Weights of a small transformer language model.
Size: MLP 512 SwiGLU, vocabulary 2048.
Architecture: biases on query, key and value, tied embeddings.
MLP neurons of a small language model. Each row is named by its layer, matrix (gate and up: input weights) and neuron, and shows model dimensions 0-191. Each number is 500 + 50 x the weight over its row's rms, rounded and kept within 0 to 999. Numbers have three digits each. A neuron's up and down rows have the sign that makes its largest values positive.
After each neuron's rows, "fires on" lists the tokens most often at its 100 highest values on Wikipedia text that the model never trained on; "fires after" lists the tokens most often just before its 100 highest values on Wikipedia text that the model never trained on.

L6.gate177:509420411518478445463571488496500582497552479517509500554563477539416385372506434501541536458420445559451522473477439571514576473584468566552421513411575528426413497503520494552415477456575487496456594474487596555488465498522513548512566449468559541513456498411518444457489488546508540523520491525402498558419513472570440527486501547442542548561381453563483518472504497507467488416480516480508524530440615526504540500513480535465474560511477480531570528534472484589420477570516582424454528626519503451558549454500386577540449404571473523518510430477521539484490542465458550502
L6.up177:485546580548494512387511542593526541516552446491570468540413563529526497525528472496501487518633491521585508429463478464471335473453495478420571500509486434562443485361502499523508452456477502485400481563518544541619488530431541577413496482517536450518510492503590474509522514431535557550467451509545543526501470526568547507491449463399498530494454493542489476539541553380442470503473555477465594444448514483467531547519528503467476446510494519444488437444539577480501589445447511523440470456557469435541567494483620509570551560555570584563503406453516552526537489473497408563
fires on: "ch", "am", "lect", "'", "an", "n"
fires after: "ch", "te", "n", "e", " E", " Te"

L4.gate277:498449566459530484510483626519485516457532498506429478462478445533556521492515522517617338522569501472416499491551496426615460539482510482452447501527559480512513566508440502398478521420520512437542450497440538589448455390527530490423453422485536461518522534445559432521576552494431501502569508445410480461482506595507474653377485537558456499446432452520549449511495514518460471537608503483445512523453471420496511582568417462463518531460490482469521510517474537618439483522491445470510567508537495556444524543445421515528572547536489465538457541482501594462442467556513439431
L4.up277:524482468408577511526461506452555516509552540463486534517506425512421558562470530556536477526537463531443506527560575426465549483528509614498501556523564543495503454488460487468427399489606520496541527503472576533463589433535455588478403467550451461498504498467524511536481533557460516572484477519552514578521478533584566615507499447508580561442536403572520483525554503429500460586494621423473542567483547555398489499532503463544431507497513504500432463461512483478378506518599554525456453550492420443521483588499409524549532532423574381496534472595488575508551508446434517564
fires on: " a", " is", "'", " an", " was", " the"
fires after: " is", ")", " was"

L7.gate451:519436544593494432475563574502486476435471510561490532358623404462487459515508550518462561419495442573429556516534571550518510564516444449496530481453480546570565590393530396420540511500502459492490508529446491547475494514517461545509569502455539425522480363538618457413477484572475522460563506510427464520435483421541457567546534519428524503521488493482480522571522482411524621554427472532438472563578507470536503603464556446502512497468520489567492473476565535457504504523505548530542422464500506584491504528514494497456372516551460467574454512533590532469472593529480478460
L7.up451:499466469559523425417517513497391623474583443543521465502505421535569526418540450495533463538581499538537541487537558468483479469509467558478456493497517534497522508500459474406461517419419481446522516509393488489606430492508455522558436591504524465530489570476491576446450546444419595486479499490422460565458444534520534422523474421452516537519491502497503465495465463425512559515606497464559429443486557618511503536540462482608548513520470664449519437488507510584462496507468553553496489494474577534466531552446590482440470518552529496489587507493527456441558342588485538495
fires on: " 1", "1", "4", "3", "th", "text"
fires after: " |", ",", " $", ".", "£", "ma"

L5.gate245:459496584521454527496571481482465549560538510612585436511546437549515533465475453548453453567569502503483413508512489611488446494561521505503380454426527520489424508420541504530468508524497518549550543444476484502552446544564554515471469505567503396487550528502427497531465493536408482463403502561589533377530524492495486559523483523453516464550439423494496560483490569535462548518529478574474466444538520568552537635517645436467434511456499505473582549497525464443526466457562509460618541550403447550502466490467472482612537497526528504531550498543488405520444388504493529607
L5.up245:407528523469430463525538460530450474517522499508563486548453532517508518587480551453479574544488512497551478468592456423402431523484450425563485585532492436479510551489457424525541484456486586470486534528443479540522529539542507482500514500567463406482526521583557485449504564454528531461542489534504557426550450472490600548492594487459562523518411530489475489648485518481433463535540563463569538591525459448391490454485509442547422554548497461495562519461533474432622502504419456571530517515543463414508494569523435548396435406500449468434559488538430473451641410558526466504
fires on: " 3", " first", " last", " 1", " 2", "re"
fires after: " the", " |", " Di"

L3.gate435:452498479555531472571572496462560451480483526464537452567486437450524493419435458476546508454514473461549527484386536492551441441507559563538470517572424550406469498490513546494470537504408428454429529443572438490438455575443559418508533442493540493384437458473522537552447446522449500428465569462495541603474551546598527425475452438444533564482533473496471469509489568512515478472529454449447429400484454522481424564562517481514492551444342528495527443484577490499514582435597502498463382546461528593478506535539501489460460356548502515569465480476567550503559537476490491477
L3.up435:503483479486472539489507480492565590589538494498486512482449426448571513381493443501539481369490441465535468510504557584549481469635583502489457587563486397453516522496503516567539524487542575476531481386539476502421432535534571470551527445523549533519561521543488537499526431526515513568483522490504482534538523518513521495542493422385535429511562504465449554531548493474418472505520509419385555489541451515379395440484537534558476488462550548443617484512478528434480454547543502555491459576418538558554501505470416537469473417561465542490507557547531610569482567419434438509
fires on: "ck", "it", "act", "op", "t", "ack"
fires after: " T", "la", " b", "b", "ho"

L5.gate416:522514565329445485519560512515525493471493461463567503466529433486428478414489466483472499516482548453367564537502496482518479529516528531475477492492554475432538477487514532532546475383529488495530551481478584598485581441414400509424461598542537387484427438519453420617481464524550502532477557511481470513490461536555501547486479494432471532519479603462430466449486545540617564481567526455478470621573492555487506509479511494469475483480394439532466546490482471507426486624435518559487485605516489528458522577518479470465489415465545472608527459424447490400461469540555474490
L5.up416:537480528505521556537500543537601439485402474504571473465565420518496492562463479510533526453521503452509444432430426594435551509510497368487415497544497484547419419463492535451499572463620466542597520603573471581504499483491494586511440503506527441454538447456441513491385410452558397548486387455552537514485508467523592464524434522452521494490549589582510407494467586426443475485426441535491608539491463532561506489468477491540473505556487537507434527424488562513436471545491559421536470553484545471482479545487486517519564451426556553497516508501515573474524454540425437436
fires on: " \"", "s", "ze", "\""
fires after: " the", "n", " as", "-", "ed", " ("

L7.gate80:448525500458448465472526501458413483453495563460551440501437475537508461467499487516431553483490505498569498522565492473496509456497512444470557563495558457459430434396466452445565415547445451491530469466508527564597566626474486543511484530492481500480651559480596457460432461414594450440511470455512511482486444450542480484482419447522488477459493444550523425609547437495521454600365476488518476549576516527549461503496521536445442436504563498504544569451493557431577443424503578454476468490518615603479493493416546508613501498519486472593554474434550566469414513536551516501
L7.up80:392523613405502534458536399478494545533576546574431565443573484530493435432464498505439462417484512515534499469554611452430580509431498415398453485515529512459428431451464497522575500533518464512518465468483510546534516504475605503608535526457528532442524578482577487477565432495551524448490486487509534624465522538479511495574439487441475459514602504488440518588495537404500529581480532408532513518535405578525530432482493448406532413460493524387553455569456522439507491468484513555484495511519570479518506572464538475503479435565583511521466450481436524506589445464517487429
fires on: "ur", "le", "ch", " later", " qu", "mm"
fires after: " ", " T", "r"

L4.gate20:523470454387556571481487503518580456535613537533579519474512509516517507526398504521512520539523440494548425483457576500445577519526436521463397431549469434540479445545508479594498512530536573558582458443579464520519436586506492514526595495554561535511446419430488594569536469589555530503526515489475582416567502551560421529483538525485478507426528489518453455655485524501434495480452477482526463550462500418561557558415479544515468527499494495513429550520430537497444550489466540452504503593547407594419522498592488533440561510584581481468541531514465483537397520458556528501
L4.up20:494545470485503564462478605491407518407534472561542480507469438488534548545453545532567468497547525433450555526481465528502513465530500608484455462529512452541486440572495470493539536596468541485352511426560447594559494579564533548506501506482383525499506488452535470528585400494583503491524442531413531541554491555655528513489414548457416486474624594518375537511564517458430561574516494494499473505529586519509461475479406492488580538488527493533493530463522489430503539480490573533477407480558487510415441486486477497519489493563487440539486484468392486581422518539513445566
fires on: "er", "ar", "w", ".", "e"
fires after: " D", " No", " La", "D", "o", " Pe"

L3.gate195:415448542499448484536560549461448509528506498462442509581447551485389419503603504435477559459539492522554587563505479550519553441452531500528450425415569452485425527560485417457525525491476504642460457371573516438433555381584525461519527513556506532424543571539393481538428498444510416475536494569457531571593475557454479532565579468434497432496549462517451486587448590506546457457552462465584484472491496456534543488588498487478417470410447511552436508496498412501525469529490518512526523454526543501468490459411559494515512477516437477479522447455492426545571451493508478534
L3.up195:415480529444530506508508554521450521545538533529561476498501522505488460482602563552569482502471527484534549448500515490483499500459531487501496480496564498451439537516453457379612472509457484578467501425573558464477510466509503601539473491529451494574582512520494505544381548477525589530572529527452432532466512603546464518505522579388529481494570514485441478569496536524489481418523488540515620557423508499460400449628457547492601483469608583503455567494504456521483506545534530457639569477512513469602472501546639516512420455505461532502493422430557476556538401477571470529
fires on: "or", " for", "for", "'", "her"
fires after: "w", " W", "hi", "ef", " a", "F"

L7.gate450:393453501526392466534537461514490449515443593491513499428452512446573544518448466476408571514553436512505503488436442588464606488479477390548395466583451510568511538404477536546411626546471632547483569524500472478477477486500477601422514537514429511492523520548482469424545450381519495414555440490532510449471452489391545510535498512525526478481531552506502538557506526502488435555461512453567419494507506491486535589541505555501469449562538461576513390494545498473382551547497490511490520463505422535516445459477519451558478455551517525579510490607478484579555438565499489528
L7.up450:494605492470483431447448527508466566464413536530538430525505436517443513448448431448472458555451531429414502491520523481519517521497546393547475554562481465484451522574555524490505470540563510484515493480452535554490438508401522492536493577513631482497460623537516441476552511521469532533480515591439474551533525481550535494481557494439579433517531573514533568589502454506489495458531536480504464482540459447468562583462556555563493467539528437464630465529548566514518479459525477384574521514467454566488599500533561476493492485509450319387427459524502558630428469550471431500
fires on: " first", " h", " last", "g", "ur", " st"
fires after: " the", " Ro", " La"

L5.gate479:478528569513500530523508520426499441535484462497527524463456504506523464584568386553436430502562469479504568504522531495564576546525464459467489458522525455474485538458621511443474462497454483620463505321502492476386493501557492517485493486456613514492503459524494445514512443522514340550434432572491504459508503491458490431471599482593411426529497495479439553433425507550507436473529440414557495454537427437468593440587427473514563461471535562482456440473422519526535627551517540494489535470550435509547495559503482482507531502522504477508376580537543500486422522466455463544
L5.up479:518489433483513517467490523488458465638446522566527489516488596569520504593461563540439549520490577539500459538485438485502567460566495469539491445449502512460520481442507468551474538475509548524492511609519383543537450454459524495446444455632470454516463458441505490423466594514483447487477515531398484408553603385513509551503519523575433535477511471444595497554576514585503437521554395545515447480545471457515481495503449519462489587556429484574511504500523436345512532377545469487463583450524582525469470480518522587447542447463532523509491568373496455477437481513536484499
fires on: "c", "ab", "re", "o", "g", "ib"
fires after: "s", "er", "ar", "p", "ur", "al"

L3.gate467:512505487530525529498468490500527551480512469478527551535558504588523480550475550405467570485542444461447474596561541492470540466541452572494478485476518526500507419442498496596470445479462465502499430457446358418524511428507482519492490534415442476490467452448564588349493449471480499503508538432550455458518504488514507483511553537516477482382507503521512513553430459547509419508424538475498523479464459508560446489533427498515395499506461647411487455553445434494475536460509458526438432622475474523511462476524513424535435563489514359552477551414392550559581620526581575475
L3.up467:517519521470529496554459490492540568559499509550491493496404491509526497486529431488526437548468495464589543458450361540433555564497563467504484641401508548481430525459542595478561522471498474502530619475435566524486442472526443557534409566487445543481515590517498436475530479508424527634456507538481543512401611549444591583503536439451509438466438528511380410536538471561514530563475607540502528531494543548543516493462507538380537536557463481581537580353491511524470533460462517473400593561492565515474470449488529494532478501516476494499502514512500539449480519474497504487
fires on: " ", " was", " also", "it", " were", "n"
fires after: " was", "s", " sp", " w", " take", " were"

L5.gate277:468385503450523452481491547471547512453496525666541419395527470535474528511463523399440479484533461472390607519533526496504488509465592615546495550576455584524513442418538580449536448470459516436440479486502573523477518464570538521507509441501514452590454382450530569472519511498485503448461546490533412450535505424530476528436463528477454612465447473529527481459497441437532549557457504462496408573517434482439635582461446596508453552512509482489514572449488432530483592547584517510499489575487433530524520466465501535552564464532490499512497580490559468431504474442488454486
L5.up277:512539476496518500523433586561472466470590526486498449532535496463555494508468612487496456487560539550464473537586662537543408495511530486454488493515490466539466497533556470479503491454461546400545510446508416471387509508514465608483449522515501469531609493443544510516467579525460560587499521500462458415388536456604474529460518571516454511516513476484470406568526445618486310461493582583481548518510418480541542409489504550478518452439503493508505440589584508552477529561448559485534505553474476497393530543453501464515555541476465517498520504494462434415495498524527393538
fires on: " is", " was", " a", "z", " the", "),"
fires after: ")", " is", " Bra", " de"

L3.gate338:556507496456534445462559453512458588479464507483541446476520505460492412555537505469567521560522408501522384522569410558401509492609456584482503463467562477607527542459527582465516491566508431534562491496472576456413490429428485549485463488321525452493530481519507392414483574425464561512537470523481565508469533601533495507467472450542464469512479394556443473532481488416427456624503541561549556509553541508472550460536539413453549524438494489572480537476442516462494539482499503548477399487513473476456523538461412496448530457537579415518539453582452570518487494489459502474
L3.up338:440571531462516452561500493523494501556583463482464540568526495538547523488520526414523447571575438512585467530484488491580581521555613508414428426444518464418522452521642487565441431446466490454573567507529428428446482508587548496408458451452398475485487476531506505506519442485493494453540449557500514446463487507572453447487467369542427563529485501604511471512531559468505575483476543507552542480514413514505540527465529448395540460520465496433557493473490529552380507530562535420506486591530450494565382560567450482511561486547482453421550522505418463443575497500537492539
fires on: "ur", "al", "'", "ic"
fires after: "s", " p", "t"

L7.gate101:481412624535489453485543516521516434519574530537436476480553494570515463477484503485391454463531489506521476502458501478531409463411517484537505497507462571577530478594503545545500510427422460506476487540539562487498523455568520533473516449484539502473401399496582487402550430554640487564527585409541510534565423611542515475406411439456543446482485479462550510518486447498552582552506498567534554475468486472562507490517627510475527392418560475416588478399491523464544605479413527559514476514448502532489460496509517449539431501550439516538414432416461496492501536501501537542
L7.up101:511456543520492519448520443464443475560461615444441512487456518495555492416414523491498488465431522531575515572562569468481489513456413461519479466591495532522499533569576560550507558456486603514443558474567481473516537519465553563619480477582444457542458561420527535515536447481444491563359418413545474446503516527492524431579494428461447458423495473543542442557540551475503445586497465412461492501509484519483511504492532533470592490416474540602484580469522509500529511497561481450473358556474573392490555523492549436531462474542515509538514459566385468582531494504465396466
fires on: "s", "ur", "ar", "st"
fires after: "ov", "l", "r", "in", " T", " L"

L5.gate223:561514610548486531596547491477397466465504381498686568596383554480498503577406459475507500470491510483546550488551499468579613451565555477509483452438483465501510482539449574591517570496584446561476498413475480526482551477523561495518481456532522537545597519544542526494426469477492466464516572543542455498579501496442479455488513507457447481469551453473511504543504567525495535446505548559372586524392435565582477466581546467456571523595529602491471507438428508538496496503504528513450491589464549467510541490491464504482378515507482507552512503536460539502458570464485474512
L5.up223:553498534532491470454576496487519509568515626564559586469459557555537434612443489496478417544469559503521459428421567545486437471416438471564504462538463475486471513420490481613534479418520493572460464551502509378498494473510519524508527469569477539543446453486419435497568525567481524533587551462537491436607412512422514516535521512467502515433488383463516506448523481406530509548491478566473398519487484450538536506545500468566432443431485504401498508486471458454433477461621537503471616434442520466437457505440476587467450512430524581518527551531491473395572534489470533518
fires on: "y", "ed", " Mi", "ty"
fires after: " M", "c", " C", " T", "-", " "

L3.gate110:467548508553441524483437595412564477434537460515528605497518502450523473490521460463539561458451461616378418540546555558516473513553489523515519570533499457477422508520485601503513381516404555558601453524486539507463527464389451449559527477519539502498505465522476435496572526509409517506461532562533565519401540421494458504498532502481467536435514526507471522493552587454600429409478527449545530477604503476503456545486468519428487493552497513450498436500610564517533453455480497429521463470460543526344442575568445490522575497486445517545543532472462507578607543559434533483
L3.up110:505535536466516472469533490536466482493453505465569554484520526560450516543379569488498492568540510530550479476475567387486475514540492554510510490580537529495568509566457490548474569505524398582540541501484463443501425474512469483463538423552525492452485455497568529461419523478579522437452502507443476392464453480559425540445579459597556549428522467397540466560443571513538559558654497536507428507415474591503465499478428443534452468490438564490550421503418572381395462493416485553478470564530554463419538472489524453521499458457515462455452496546618486532593445487446492546
fires on: "s", "un", "ur", "ol"
fires after: " re", " M", " sub", " Re"

L4.gate350:533456462429474491440555458513544522518625530438587512496513526516492465529472502441576443465537447520493500564546478566495471528593457511616483480491503589477479488464527488523469512573480506462629462500538472565534493534446561431566461431427533418452443528473557380501549482466492457550496535498551509400543398413495570463579464523414529489459384506500432512517534528512478434491425489439521445494513547525525510515520508486490487501466487445544481524498422477521479415446551486556399614554636486482429521525385425583493524473538489496432394448565486534541411462524417479518
L4.up350:557478538431496469453470494533518587478571494414473607553462522544523527453546506491527462471651563489506532468550566523471524449495523492485589533535398515543605497510523475499467615576521424504516588521535550403482538402616551545474411514679519556358448484394524438534511451401389550461559455483487478458469431546523460509504431434515491478548522488443519460536463516543513475554463498502488501519450466460506483567530554445526463499446495425378560543501577546523523481510485554547534536528509499453478506532526549520502421506479571474468539564537511485447522540526452539482
fires on: "le", "es", "al", "ur", "l"
fires after: "t", "ot", "at", "it", "e"

L7.gate426:511510569408536479519545539486491522456452474551534521549500557460501590578541566454537487571596503464459457541404530481620504544508506567525526486497520435580539486509551515453584475567422514509593535447514527466485547422450531555509377462498458475576453466480540430438524546545537426474590460421567611580475531424519476430490536477435544475564535485522446512538445544524544487470506528570406533538530511411413510532556575467455516536523461435500425502471514402485475489509459447416509547538489550486500465488525523447386489431495410564460420463498566558438522497646478475514
L7.up426:447514542492564528488408471520433439421510593524545466451509443431432430500508484467508517530541521578486489576581459491482481388543542515529421420595512521489469499531484461544493553493529484618529422497401498556569638578450431533594443435532475576520476468450517493442420479537542488439510570517392543486555480472506501594547494482523470543519470575426463468441617568559553481441516441491509494463509493517530418600515477510486556517443516529503530519482470546507501379497569491475482515508502542664462422480465451525441499582476514484452445530529539464542538449453419524464
fires on: "s", "c", "ar", "is"
fires after: " re", " Re", " in", "mo", "fe", " Ha"

L3.gate109:586416458574554572518540459466433479456476394588455524521532515451486536389433456497476531512421577499406511583497497509424595456567474509580416452515483541459477523451504523540484537428468496482516419432466514549565482465529479526404472455405494432351502520463484475460549514495573478514509553469383510537520477518462507555489574543540549494470491575448506541450498555539464489559468537476434541530497481509496539524484486481496523535415492537524561609498522573603536603497503542501529493527429409414614487505524483584536528428565515448517554599492424476584508528467477577532
L3.up109:562491444526550559538493501470500596483461526496477583509469510450495538502481593457453375493463486387546515521488548380576512506524525480540476526547567556493504543391460471481429540459499468504519493509493546544553534544596438535465561474477459507368478480553432506452543477537548505556479491546471424517514506452486515439431502523463511461451560543495473530497599568501443500512457496466492427470532428542514567393598377548516564453565536483490527557506583538447573417502417512391550500430437457446563532507380543491462491432476534477368511473568415540462536408515497513514
fires on: "ta", "f", "wa", "e", "se", "way"
fires after: " de", "no", " a", "chi", "la", " De"

L4.gate479:434453456421437546522563507555484532545543415517457556572492521475505486448543579514542502472461470530476485418514521597583454431491521522486525499479484474471560543491473539555449534503596532514449511513522569550442514544505509456560504483606533604565475536398605525586436440444482412499408529466519442508479506455489484472486555468401575541460402563496462529556555488565546461450522440490436564518424498497480492543569459613549485415541508520482448516482502591436361470474438485508468414466477604586530479498564437575422476491450437586471519477553507499478546466408550522478
L4.up479:528534469466423429521539481516482519522573425428458520492493492494518513547539525476542532497407481499509574513565428522545440497523438407493490518511458409379484466509447535454519573537628529461502483510462517538416501532428502487508544502420481509497529509528603574529412466523576485542542474493600511447547494484441519440480462559546611463475462487533483542544489529485511464538592416543505429505590522517533490507618546610583524532504474478545436432439572490452361505447516551608462537436446528512488463494508459555594520493527414543500442545566369428466464476425515427541
fires on: "row", "ig", "act", "ra", "ack"
fires after: " b", " B", "B", "H"

L6.gate205:481550485477499566483519539477551413483585508536620466459594455504468520540554493527557472472557457457452485479500573547509423501566442488422544450456535545481523519479464448573502491452474509558516457484556494578478516482552499505464471454529402433537416505522537546516446548494489372517488509482487407497533458517467543537507507545496478477517516496481550591478507555506529510474488487494473455573561544557576635442452561459638399570556469393522353581487609517572502477542553427458458504495519522585577481565477444515454473409503563520649525403439552496512495518485519509498
L6.up205:511496435490474560540517559463503422489483576446465589511454493532529479452521535505458456495558544482525488458467595513503400469428538490391490436537577517531523473377580429417532588523490409464521538567551488505525527518372397446504466546528524493571477574471506498459518558514441486440532496536545503429489497504569551551475493624411566551445555542553435583512550466502496500489546450407525523517549546566581571496510433535516578375476526512423469545494420532486507538510481481576510523574484516500486526326450505457485458579516484481479528536481533471403422559515512457530
fires on: " \"", "\"", " by"
fires after: " |", "|", "ed", " (", ";", "\n"

L3.gate444:409454422515430528490435409493594565588587464511549450581467505389536511569596456495501459423470481460533500560492517460504496503524581553500543469526494481472533445540539557460479463546433632498470558491507532565461552469545526512461408524441542486447538484513442491462523480518536512479518539504570476546450461473466400491518576483590478553505556535465475391648531473609500445458478461523406509522545438540531472488443452577518541563560457547498565551601458521504520499417503487540513497487599471512464519511470422493447509587479454599566582461456506463568485511407515497406
L3.up444:453541499481473471496488416506469498481580556494518482524529513462522439652526570575492626461543432540523467524493473461560539539432436491469528499553539463499451573579516515483535532582487563507531531523447603518486530604549503580484405440510537519465579561507520422409534483489489587525491491451422462578516576464607469472528512537570489557592456546454442543620518556551477580506432531466466546505495479557479533385430427469473506503489464464562426517570545518481452505484500510448456555503481511466550501492465496407545511453477441516550505428549476588608559591393476557498
fires on: "t", "mi", "in", "e", "per", "i"
fires after: " pa", " Fa", " po", " bo", " p", " lo"

L4.gate207:423444503493495592456510481521498531538474465508493543517475531536453539479533505566501572409441439567529463515537544526538554484451486536526487496462508563488511467527412416493563446575549417456536514460521541522513538581489555453442503539448544475465509495463567412448518600479453524511424593528510546471485402522478450540468506379483509478556455441478510510495563458581522484545487431519489504535509543438443530491484494439431576557571457488534422579589601572512445428459514514498457513446506520545535583593590539426524452481407352463451426471454544511397623400523550480559
L4.up207:448488565577453386556618516512449486515414571447494499441439572449589562524429533558569416481505490534487412544526537420584493498530443551461465440491523556505543536381530480491457509542535542346461441440490533432473517506470389491498515482496425514470533561537481527482458415512472457423486441506484574404576483453414476547472470447408488562529430630476355489562593460602514477518469534478503488498516492477473494569515518552494557439516527557542488459474498537505450541541533531457416553543457480501540537503468573520529459508475520476509502446488452516428429448547517537484
fires on: "fe", "s", "te", "g", "vi"
fires after: " pro", " de", " De", " Pro", "de", "ro"

L5.gate127:467578440545450578475520455456435422484563433474505492500508512510470488547544550541517492391456508443523552547474464419557619554507524397568538500507458478481499509533429466570549659547495477481515447437521513460445497520552611500642482481461444466500504519447541498480445569447489451557525492497420491541514480522479508485497496534541576477477539602517470523579480441539537460534488470540470640517562484444501485546469472359573550536512394497509567464564576599446421455509445521518461477485460482479467511500542482567521551488433539479545578538550394594477555552513450434493
L5.up127:499640545540493479480511517472423470415557536457443467483495447539486506503606508492500449484456479544492397506540396583484516551458517503527470467488496516557524507560555513529477456523399522447454493341458496472518513560418484471514488491521478565462456476478560473463505526516434587396532532429474577430392412471563438496553460458501517479501510615575504505506534573512539488517488584559529387569543481583534560516399449540450530480521525509501484494380418569498519493546533489540501506495419399481484442577599545459452430492597403496459493471489485490532543506554558568511
fires on: "s", "on", "po"
fires after: "ro", "p", " de", "c", " a", " pro"

L7.gate103:581531525581606538432471574458438535449475640481448500542510407512542520566470481515599511589457544481523523485563439409615505608500508540539416538330486467482482490459526543408608491510511515547493524435493545537439458441576479478519534454492552534517458417535519504479500541442530471513509494400472491424494467445490604519502468516477556406528431521481445480444554526447409511528527382508559544543471440491539523510516501526477442445475552436521439609476474494509432439531466536456505490476405473422536429424508415482565436480450489480507457543489507502517511463514469530470
L7.up103:471525572526503564594500560578526472558447449467496487554486467498381512537607567533487463567567442529515558526440468515623493519482505483534511395517623522494527483497512576435512415447465550500521370508561515443505541499494571497494473480500454492373432432496417483498425486533518477503514459490558544570551471472471563435457583468531545539460521503545554537419616569495477471535484477509458527515402479466517541541539533482547515471551539526496394516524512525457504360499499495510519619409420417530553485541546548542526476569558511554597422510505471465394515487449511486469
fires on: "li", "ro", " Ha", "ra", "ine"
fires after: "c", " c", " C", " a", " de", " in"

L5.gate94:449422598508415555466508457432536591466559433417564479450460459468487525496516505520528532553564477469521523437455492467529505511400486470478438493498396537505494502521443378417462629485479454416543449544603437499383512538487494499543481564485486464468533491557573560544458482514494462576440456467513490490531460492439457497643578492499542453472475589522513611500497454549587457491613540575528454538532473571472506538475436549501521532576513555533472563443519446463463433544456512491485508620509526584525554539491545598533523516475550491469501609431507589455499516467525491565
L5.up94:490436484435492566461558556442490528514521534473534458347411523501551548555488514580571444418482551497420462433492463510503474530400502547448540455461527603473470551543428477418494515447507447466559481475572429404489515439576477522439522462428553470526497544552479472451455550453445550456516474477475560486443544502500459460627484424450508463535409485470518496567525491485509560425457494520443471552539499526517539504516506526470503387465466538460459518548480433484451492571519415485383468441463550619474455403473568493475523519502493507557429558425385547448501575387518571525
fires on: "fe", "at", "s", "la", "n", "pa"
fires after: " p", " pro", "ro", "P", " P", " Pro"

L3.gate287:513515443439546494550459500499509531473441438528499551452523450482480526423405443413530466374474402495417518574556648539567598522526529524457509510478451424563426534522475537434506544526473468533525522498448554577602486500474563537508480449391451466636520445479475472549468471539497447519520526500504477539470443485484485498468457451412538512494420421538605449489532514569482533435558555528453496435485453571568494513524494499516524440606499523582445458537426605447524432604501494565573483556570494481451533404487523458562491457503505559528464507508570520526378533493532544531
L3.up287:502482368594468463447423488469486611529541542409560495517544564417487414528567478354575528555492480499488539557515475575545519437508441489519459505470490406567433403403561469468547469501536471477531560493512484583520521525528444521449502486477551463500493403451480396483485530471548509544483489504486456412565443431587399508553461499510583448449444510529439536470427552491478495529537525428494466461537553574457526424473520429585470454519476500459537541438516480464512506542518496537494460452543583531551446545526497478425554541631534516451493544434553429467469611481561575502
fires on: "mp", "s", "ach", "lect", "ven", "-"
fires after: "te", "'", "e", " Te", "gi"

L5.gate99:513539498477514497466478464524484541537523629481467597488531532599467425463537607598559542524449489528512569545553489427511415517502479578375573518447575511484411410480507604579458472509532549455471497426449495563507425465519515447457510598457466451405478481442490531471526528513574425520430444536598549524468522420501500425524545542530485506469504547469475501553432421462447488545495529439477476471551476538563559491479488599464510526593456488454404408502478551535454573592427380531493523507554437556574527499479426529558484524514576440458520514495508423487517520505476470431
L5.up99:561469479387535503554510448394497470556486521574488584467494457510508570436527551485519556493511477563519474532553500499562460489524594481431487617468509542543459429460585480563492471556476527490522444527438483477562460558499520525564504493410491504591632536489443542546533571484441576447448429529513533467432449478467469426549529578487480600521500518459471577485420479480629480556510565431516482494455442467577537410466512467478454516498472603452546568476539563532557534565584479453449520459532500414497464560378464604472501509459510502501570524404525472579475509484529424584
fires on: "in", "ic", "n", "on", "it", "est"
fires after: "n", " N", "ed", " Cor", " part", "ver"